config = dict(
    num_attention_heads=2,
    hidden_act='squared_relu',
    norm='rmsnorm',
    positions='rope',
    rope_theta=10000.0,
    qk_norm=True,
    init_std_qkv=0.0259,
    learning_rate=0.0184,
    lr_mult_down=1.5,
    dataset='wikipedia_en',
)
MLP neurons of a small language model. Each row is named by its layer, matrix (down: output weights) and neuron, and shows model dimensions 16-111. Each number is 500 + 40 x the weight over its row's rms, rounded and kept within 0 to 999. Numbers have three digits each.
A block is one neuron, or neurons of one layer that tend to fire together. After each block is what it responds to, as a language model described it from the Wikipedia text at the highest values.

L3.down202:515542515591471443495471512580462496494511585493540458513438488449550448487478510543495509464593511499443512542504515522544602504522435515508501531525505532537500489465504466531517473493459515467452529467503530518534562513473474483457569512530478518460542470513573464470515495528457464484
L3.down294:481587489455444546478429500451439527552564504463598459475406441478454448484526539378509445512513554486366548474510516459573561506496515494440502440536564502514475477479488585568490520454435498477458457497539503487560450480419500506504511528470504474485444534495528507508442545458540507513
L3.down347:476526521510470464475470433520480467516528428422499536506491466463483465501480500498463519484525494504466532539501505471502482521414484463576559472512531505477471496537477551484503538477439509487421477506487500471438468483475463558454495500562569474441522528590478468491505464525554516467
L3.down442:555580563466532454504526488452465525530506571517504551507515479524527575541565550514492528529487477530540533490526480514501455527540544566470470390512542438599486470500443513502518514496515483444466512517562562417484481566506529461519493401553512525490509462562559502536486488481594500540
Responds to: Closing == or === markers of Wikipedia section headings, such as ==Career==, == Personal life ==, ==Climate==, plus the line break after a = Title = line; also "consists"/"composed" before "of".

L4.down474:546480540514416430464555521507481495496525447415528515498371502535522521509478512487529487461518476519561493504452503557500533513509501543458504525519513542498522555495471537466492591448548481528477571492434525480440567571492561490545536466466516506516487503490436468488496513489516454537
Responds to: The period of "No." at the start of Wikipedia table headers and section titles (No. | Title, No. overall), plus mid-word pieces such as al in Battalion, ot in pilot, ast in Dynasties.

L5.down93:480424525486511507496551505542489600477535486473466444464473500462533509535481552460519494499402525493477495451539500471479490370532514483579487538511442516489480575497516488495481568480492610457505443539523567503442498435501435564538537532419485498571527529498446532423559546498529537552
L5.down246:476507464550548495486583499473452538463511527482378491544533462417451514490568532632523494414501506479503528478527466514475562462458521575547506489547461562424533513513527520512511420420462531532512514485538480492568445466427524506565510520533437521516508533515506490546486494514400460535
L5.down327:558447495445462499457505510544574451521499492550536476521471490463481510475492487577588534448493501496462526505467571535480579432502527522466477461537530465476490573547491494532498486505482512464541598503522435448504512536545518473457482517527543459518559426517551486463470456480537455495
L5.down440:475464519506526480472567470563479597486558479433392409489571507527527533515505496474508601424489436408526507447480439495481543458546510518488438487501423479478606542491435474532498527439459454446503517473511518477513516503470535488544419515536505485504465497466482488438521423546529528504
Responds to: Second or later capital letters inside all-caps acronyms and codes, such as the A in JAM, S in CSMG, D in MD.

L5.down16:503482459566401498539512450470495480507418478534465487518516505448503504466548485486529460555531493469580445537516473469491521490515518505480559471429494608487512526483517532486511550504567458445417487523535518547518488474540538526529551475456501539451476517493527507516482485462481479503
L5.down244:487493577516462538454492531463558482473523522527444482506447516439518584538537505492513458576522502455415541466570467470479418504517461523441469524527500548524489464515542463535451527492509559465527485456550433519549485471425472431467488484453460500439484562518447535509542533532507468491
L5.down334:523518550483508529443475488571495503499500571424569490484514510473479497510564549528517399471459439521531572435551519483576522415574467554524549526525455563442484527505471540506465521433483566508483466477454550471485498464495425382534442442475524469461514496493482460453443486518441581508
L5.down342:524587409528429502475525471496558468478420494537479571503503494548506510537541499525532517529454556517425484587488523484528484493590520499459531518505494514514483525582458469468547508487476542552507509517453490454500479518523525449523495488563518487518479514475581554524538400489515472517
Responds to: Closing ==, === or ==== marks that end Wikipedia section headings such as "Early life", "Etymology", "See also"; weaker on New, initial B, ISBN spaces.

L4.down200:471473519453467549451580471488493534580495500568563470514469483446425504442542480494521531496494488560508529514489514496445547494554478488400535474509516439500520523476398525454479523514460470470511485557565480522552469529487469469517497446457551513526518454514450532465469555499502553446
Responds to: Closing equals signs that end wiki section headings, such as ==Plot==, ===Religion===, ===Early career===, and last word-pieces ending bare heading lines like "Professional ratings".

L4.down191:521495575497451460506522479493540524515561541513481435497479518537525540538522470471476484511517524504471437497559490489440402494553511475542562566517442562453504551498491433455486549511571546534520498477551455450484509510476485526439574435538399478483503507498478447530503442562464528529
Responds to: Short word-piece fragments, mostly vowels like o or a, right after a word's first letter(s), often in personal and foreign names (J-o-hn, Bl-o-et, P-a-ola).

L3.down9:446506481464465487498460456505528510548501517498529468501510537469586490522479490518595505442533457513508501485551431521568608483515420583519461515532484479451495535519446429443472532430540487500532524502563503415461512550518498461459430562493470530467449522463508483542453454499517447477
L3.down20:514491495585534496513429500552455491512514504570527488531488446539437461525515527455507523462577520499479559479461501495452497449578506507550567495471496563464444558511458538453476530530503478462548527510553518459493583518501531484530412480462534479504427510539557530498515440486488429385
L3.down274:533453497498549478507523420432444508551504586463433501444363546470516549548596555512510503528540555508493513533479492532490481525462497486436539498490528407438516498510479497508484518526506470558566524575465461509557422492447605503579493466509472429435450514516508440549539515470477491477
L3.down450:535492499485541551469462394540474465490429494489589557536480443561504507511457444495411430538517522485495475536559564514451499510564495454446484505459462501500498513477489466573498513500453520551509477550430453518526515481522430526517557454469470466492505475538436508571468463469471523489
Responds to: Short middle pieces of words split into several tokens, like ass-a-ult, tem-per-a, sc-reen, and middle capitals of acronyms (NCA-A, OST-F).

L3.down116:447533590496545529515495500452520542495478528490549512440424428455477488457539480559458462576544548556512596461512465501559519509511491544488480462549485534551492532538512470474547515515458496474424461557529484487576569545496495475484531558506531523501522513515456567517482507580469507563
L3.down233:442556489540452498506436427464443524510500449503505514510441470486524486519464464581473504505467516519496490507474503430518465436506444568412496534442484482479496499466551465549539498477545434520518484521542513493571515506469542548495560502471521463469472519571525482536503471527497550491
L3.down248:500531496464487489498519516411505475574436432499477453507490478451566513442489514546522499554535496458497462458528469521483504435526451532481499524524574524522381504461503614535506567464415488479411514455465547535576497573449616556503579561451493566466516514456484516483476494461482482539
L3.down502:391571527533491559525470468510459538508481501554502457541529452429471496515566546574477555512496513495469568425461440543517511439548488556475531552535546519541463517450496540457417548468441468569487506530534489516510504532517476438561502542516485405529506520484462475532526497550505478504
Responds to: Punctuation opening an entry in lists and tables: line-start bullet hyphens, pipes after row numbers, and the period in table headers like "No." and "Month".